From a checkpoint of a small transformer trained on Wikipedia.
Training: 358M tokens, 10926 steps.
MLP neurons of a small language model. Each row is named by its layer, matrix (up: input weights) and neuron, and shows model dimensions 32-127. Each number is 128 + 24 x the weight over its row's rms, rounded and kept within 0 to 255. Numbers have three digits each.
A block is one neuron, or neurons of one layer that tend to fire together. After each block is what it responds to, as a language model described it from the Wikipedia text at the highest values.

L2.up113:135160159067164094111056140120138166132120101132129114107153155071141147153116132143069148128110111117136137158092077110180102116158106111097106127123104171106132137111125118139135126148120081098146177169100089138126172117079125134139143151154099142102078108105097146166128120119153148116
L2.up185:123143143103114144147136131115127176084129074129125119132112098116161111158148114133088127135144098113203152100086139107139124142158117107127136161135123157132112140153110145147110140137155136134162143160103101138145110103081107138140164092124126104152137123120121099129146103140119112152
L2.up988:124150153102180144104128115118134151081138135101110138118172146150118105089111134135103115114119151094111141142111118146129108114134151106128114099109110120117161131130112163117104108093083141134127157155124121119129157103134113140143180106140123114103093122115135128128153127118101112087
L2.up1077:128139150131128136135121147118078153089130107115118131152141168102137141135149128133151112098131109150135133104124120122140149154135094136070131129116107130125111080126127115105161157151119087090137097115087124132116125150141100101110150176108138137159102152150115101115149153085153125132
Responds to: Fires on the conjunctions "and"/"or" joining list items or headings, like "Transfers and loans", and on word-final pieces "et", "or", "ave" (Set, Sándor, Dave).

L4.up2:108145124105117120158123134152109134110144103135148121138128145134080143148149108092141125116160164111137172098120135136111187124099124125112146120129139091106165130118075170085138134118095090107137120137075087187139123125133077164129135154084131097135084126113096111148124111145121127106
L4.up20:144135144111115141147128121162152141139135112091147115133143137103092127115130123111121127123160124167090136131124133133105101115130095128138070207135170139115119119110084135148115126117112143110128132120119148140135123132136091144140158121093128136128159106147119119123138122127103139124
L4.up666:112145151101099082138173105093140112128190110091156122155167150094148107145127130110118105145175136162164137094113120164121135159160074125157099142136137130127110144139060114152082132122142149104178140124107109145111117113117103138115139089131139103124161164127125076149165096143101165099
L4.up1108:135158123111111118167144106137148134142162123087157122141145154121128107145137123153128120098177107163097135176124104183120111065143101098110095158125139129109119126136110154137128130110138088098094110130145123145110092123098113100134134112120110131101163195108113089125163087116138154110
Responds to: The closing | at the end of a wiki table row, right before the line break, in stats, election and filmography tables; rarely a line-final semicolon.

L4.up403:131141186172110160164142107114105145115145112119124108148149182139112133144165150125158164126115084111101131109155129161134133092101126116138128071142115095090124132104119186116129137131126064105127104149094123152128149121116108137140120191124078099099107155114079107158140143130122136108
L4.up414:112136145161145144133130115091160173102121088144156122086135130151120124174165124116114162149095115105136139107097145179124130129131134122111137125139137179111107122129108136140121132126108135150104125140105177134113100110104113126124138168129124109197133091170106109155179139154114140124
L4.up1324:118147166146128121132141098120158155139109122117113112126140151141112130118096134133165137115137119109109132168114103157113114093107172101141084109131128149103150085133105116121117169132128144130145095178136110156155130092144109133167101119140110110161097156152132085114170150110104158139
L4.up1384:084128159171104125150158099137108137148147074155178105137116142139121137105179128098151137156153106100111139117123118157140141109121129122134137111097112083124113075080128126110129117141118092127117098123108145142139142131109113143102111151153066091128113148118128132118139077137127151113
Responds to: Sentence-initial or clause-initial he, she, who and his referring to a person in biographies, usually before was/is/had, e.g. "He was arrested", "who also performs".

L6.up288:118125144122109119172166145093065176119150110151119149115168149122135118133112137151170128141160134128140138096115154124103115092162138075140132133135123149114119128118102132115119145137122071115125101134121107139112102125101116124106104116140119152144127160126136150159149119193094144111
Responds to: Coordinating words and separators (and, or, but, commas, semicolons) that introduce the last item of a list or a clause, often after a comma, such as "performance testing, and security testing".

L4.up793:130159143163171167155121163125137144149141118134133140139141079139168122114117107158096155113134167094121136159107155148136122113153135077124123146119115122143156124137130094128128100157092124126102120164095147138124159132098102106107114178070139130140121083096137126152117141149119147094
L4.up816:104162125111087174083127129102114142091156088136138100132129095124103156133156087132089144154116097100118139141104089155115160129137159112143099145151106108081152135113124119089103150156116135129091120107101127144132160148139101134121131156109140154172168131141112141143190128169095124103
L4.up967:112128105164129097130124116139133091142137113110173148150149111170113118165128141158107143127107172166115149142094150148130114150138161064119097108135097174116190118096112109102120129162090162121127139106128128144107137136133088129135130122139141128202166098123102159133151134173119100117
L4.up1514:108117091131146114112148080110096100152146095123149107162123105150168134145110161136120146130146143123174146149137096155099139115123164098145119125156118100108163133110121092105108147160120110108100131143097094137107123123097104152131133160124142096178141088115137126160155099123125158141
Responds to: Credit words in film, TV and music entries such as produced, production, directed, television, mostly before "by" or "company:"; also word pieces fil and air.

L4.up468:141122111183113154152109106154098178114099102141149120179128105123160151100145125064110130118111110130113134129127138135153113138128117142131117144106141111104150127134137159119090134138081126128164120128089129144137138130127115125116092151145094085130047157128126111131140124158104101160
L4.up728:109148149173108117103137098169091142099175147140116089140131116135126081142134141115111150135098142107112137124121133130141155130121119111166091092127127129092147112112142151106130123107123119109154124157115118153159124148127105178137149148131091146112148202107073054137148138149121144125
L4.up1413:169122156157102152122166145103113163131176121155144147166138137110108095148120135103146150121135198072156127134100111144088144126130159105097071138126098144106140130085111107088165167148114068151118111152137115155104153106107133126129169137158100122143114121129145115155109139128111129131
L4.up1423:100129122163154115143122113134103162107142124120138126115135107186118123102098124108110120164073116110125137168091122145121121152155190102088090137103130152113152115108132164148140115134143097148106168179176122147140118088114111142091164187115101132106147169125117088140142134143153136111
Responds to: Words opening a noun phrase before its head, chiefly most (most cited, most famous), more in "two or more races", and "and" in census counts.

L6.up318:152153139081131147156084139135138146126128117099148100121139159131094115170090147117131123119131152149150130137173122161093131094108153098137116152114131131084103136130108159127099123134106117128159153160122144164130119122086111134121164170100097121135117154108088119147141158145138167127
Responds to: Determiners, mostly possessive his, her, their (sometimes a or an), starting a noun phrase in biography or plot text, e.g. "her age", "his return"; rarely word-initial fragments like aw, sl.

L6.up73:118144126144115143122104135102126093113159117123146120115124133162110126125093104181089082123140102112155140132140150150101117115148151091138088117134111140137171133166123112131113167116147120119132126161125073141128087102123120130117085142104171151088122109135126139191144115127132110156
Responds to: Nouns and modifiers for works, releases or performances in music, film, TV and sport text, such as series, debut, second single, roles, performed, plus table-cell separators in filmographies.

L2.up148:117121170105100116126129120157126117159163118083147149092127188111133135129153096167086138123129124145126141134124136143132138155154120105100092133149142184122120146152095141125131147083101132118104149136091111126114113098144113121083149114109137134130122131137066126118163137098146135103
L2.up264:119133110112134119133148099161141125162184127158123099112158154081098116126138171134110096068179079188117143129111102132085138131124159082111141150135141086089138145116107155102119158158115113105112102105125121141138168116156106131188158126107104123139126144135146104110144106112155102147
L2.up396:107144110143118103108132082110141176138070128126156139129168121121100134130097155091088126086155107158162141143141120166136110127147146132100114129151151128098167132118118181131128135127127139127110129159113125136137145099109121151182153102119069127137076170113139148132116123117154133094
L2.up607:155144109098094168137145106144142083160099150152130146140133124102137112119143143108117147108131132097143137176156158138144095123138152143146118149116104137103114142162130131097133116138126113137113118113128154130192096153130128144090112154150109156088171138112174150138148099166124147178
Responds to: The closing pipe at the end of a markdown table row, just before the line break, in track listings, race results, filmographies and stats tables.

L4.up119:106167141160152094108120097124145143158122114155139133103131132132125111133155152140110124147129163139134158086143118157165144114124171085147095100114139103112181117112098162114111098138138120124146154155095138164131144093095095163153170142152114122128108162109110156107105137183158144107
L4.up1268:111164145159107128160129145127146137141150124157128164126134154133134115173150137129142126159128149132151165099135148156153146131068125079128116117102147133117174107122079132108106110141138111130134089138119121163118114109112099112155154154128071115120108159164131119139160138129142132072
L4.up1272:088122133140130092164116157144118160159142118150144158123161161131127120156164090126161124133170142129162143128143179149140133110071154088117096104151125144131170100114068158142120161129172137183125133130108131160097158112108091146153153163123110133133085134130089123146146150171121155076
L4.up1348:084083113145121111120122115115100171158125124139128143101156163195124126156167089109174133127147133136154182129067120175138109151135113108168107143145140129128157127113073158139140103144104118139139165110114123163114137093103071165145119172106102148118113136111140104130145140149102141115
Responds to: Closing = of a new article title line such as = Kevin Dunn =, plus paragraph breaks before headings or new paragraphs, and infobox keys like Website.

L6.up343:085152162109123119160115152176126121156146138149119138110175118128157124163145110094111134114112126129121165103142129149137143116126122124129155110117135066147158143150108157094137082127108093129121109128120139166091134102156087157129135183106104123146093133091118129125148150110133127148
Responds to: Tokens just before a main verb, such as they, can, must in expository sentences, plus first capital letters of proper names (J in Jimmy, H in Hindi).

L2.up324:103137117122178144142104152142075165131106120135115129102145161180147117118153090152126145112144141116111156098103187142111174109118135060151086088099143122111146129129127153145126121151108082131131162182117129123104128118141100131127129156137155097124166152123108085138135147194099103100
L2.up521:124167133117137136151131165181124126091094129152105106119119126174150151104131095153092144120128137084092157135155168131148171093069168079159085123113155136106154132116142155149127104146147122126125126141148150138131104128153087167125146133153120140101141128143116101115168138155072115122
L2.up776:122154166136130137166124145175111151101140108146120095136162127158114137140166132138132076090124150101112149100148159117142138094113158085149115125092132085086134142098124194106123099123127129122152171114095151159103138096139105144132131122104074116141108141112115114149093172143069091123
L2.up1495:074131151094102141127114141137133121101116106180136107126139142132130120152126114080145134111130143135128160081121134137149160072068106125144137119104094097115126121129115147079100132119150126100108135176143139134127137111127089127122118155140135101092087103145147106150174137170074116137
Responds to: Modal verbs and frequency adverbs placed before a main verb in descriptive or encyclopedic prose (often, usually, can, may, should), plus some after-verb connectors like than and since.

L2.up153:150116172168127143126132091135157163144130128142129130139176124145144091115117168115107113155135115113149155076134137156150103133112105086117108095112109126145125177144129141117137117142132162103135121110064129156123153085113133110149171135138111093132124101139132164180164137116135138102
L2.up463:076130110172124126154124156161103162117171129125129105113144139095150131152140124156143138123137146122167112110098152106166191069081144084119138087128137128111167136134049179132110103148140138137131140133126077121081141115107131170157140142085109094168118161122141101152182096133138166101
L2.up1099:091156165100150110158110150134158124130101117109153109183120131110137121144175066136085112168167144134159132137123109142136126100154149087126140125117151110135123149101133128128100149119123123122146117106129121134135155056125117135177146136103116092195116096143106129153107137103139096124
L2.up1259:111104165126118143121115123150117113135153079101135120108136141124169129117160075116088118145154123144155172117119196134127128142118135080132145121118126148130104116123099115120133148108138092130121073131128104145134158096099113105181149124132139130133103078145112093140129161166100137110
Responds to: Fires on the closing = of an article title heading, and on nouns naming the article's entity type, such as the club, the film, the company.

L4.up1058:102136128155106160148143161129120124127131133111113142099133128129150089118115117149124115115155165076158143102132169117132133157110105119145134088087180061136156149142105184131141130118124138081169139135106141135105095123150113131163123137119100073122117123099101057117128105138134118118
L4.up1171:096147122088092119128119145137098111151103137132130131111138135124185153161117172151103097129125134114122128078113091140091121137099166121134115126093149095130126142106123175097118152098118120101135137124134156147120133138151127123126150139112118111137126119125113125119142144150164116129
L4.up1356:124153127094148146125096135143114085135083132128124137113174141129107104127133139146112114110170127088147142101125143129138144118136131083167123100086119058110166152154110160128132114134127113078130161153130107130120099090166107126133129115127123131117117090116126090130153144186101134137
L4.up1463:122188153115127121139147129136106083116139131102114108149148140110135121139122139135137123107178132113136136100124128163109151106139110113128147075094112097077146097089109184152149121123131107060165189168124139140130108137119101119139101187104150144136131126117119101165147125133103173131
Responds to: Words beginning a new clause about a just-described thing in encyclopedic text, mainly relative which/that and sentence-initial It/This, with scattered word pieces like design.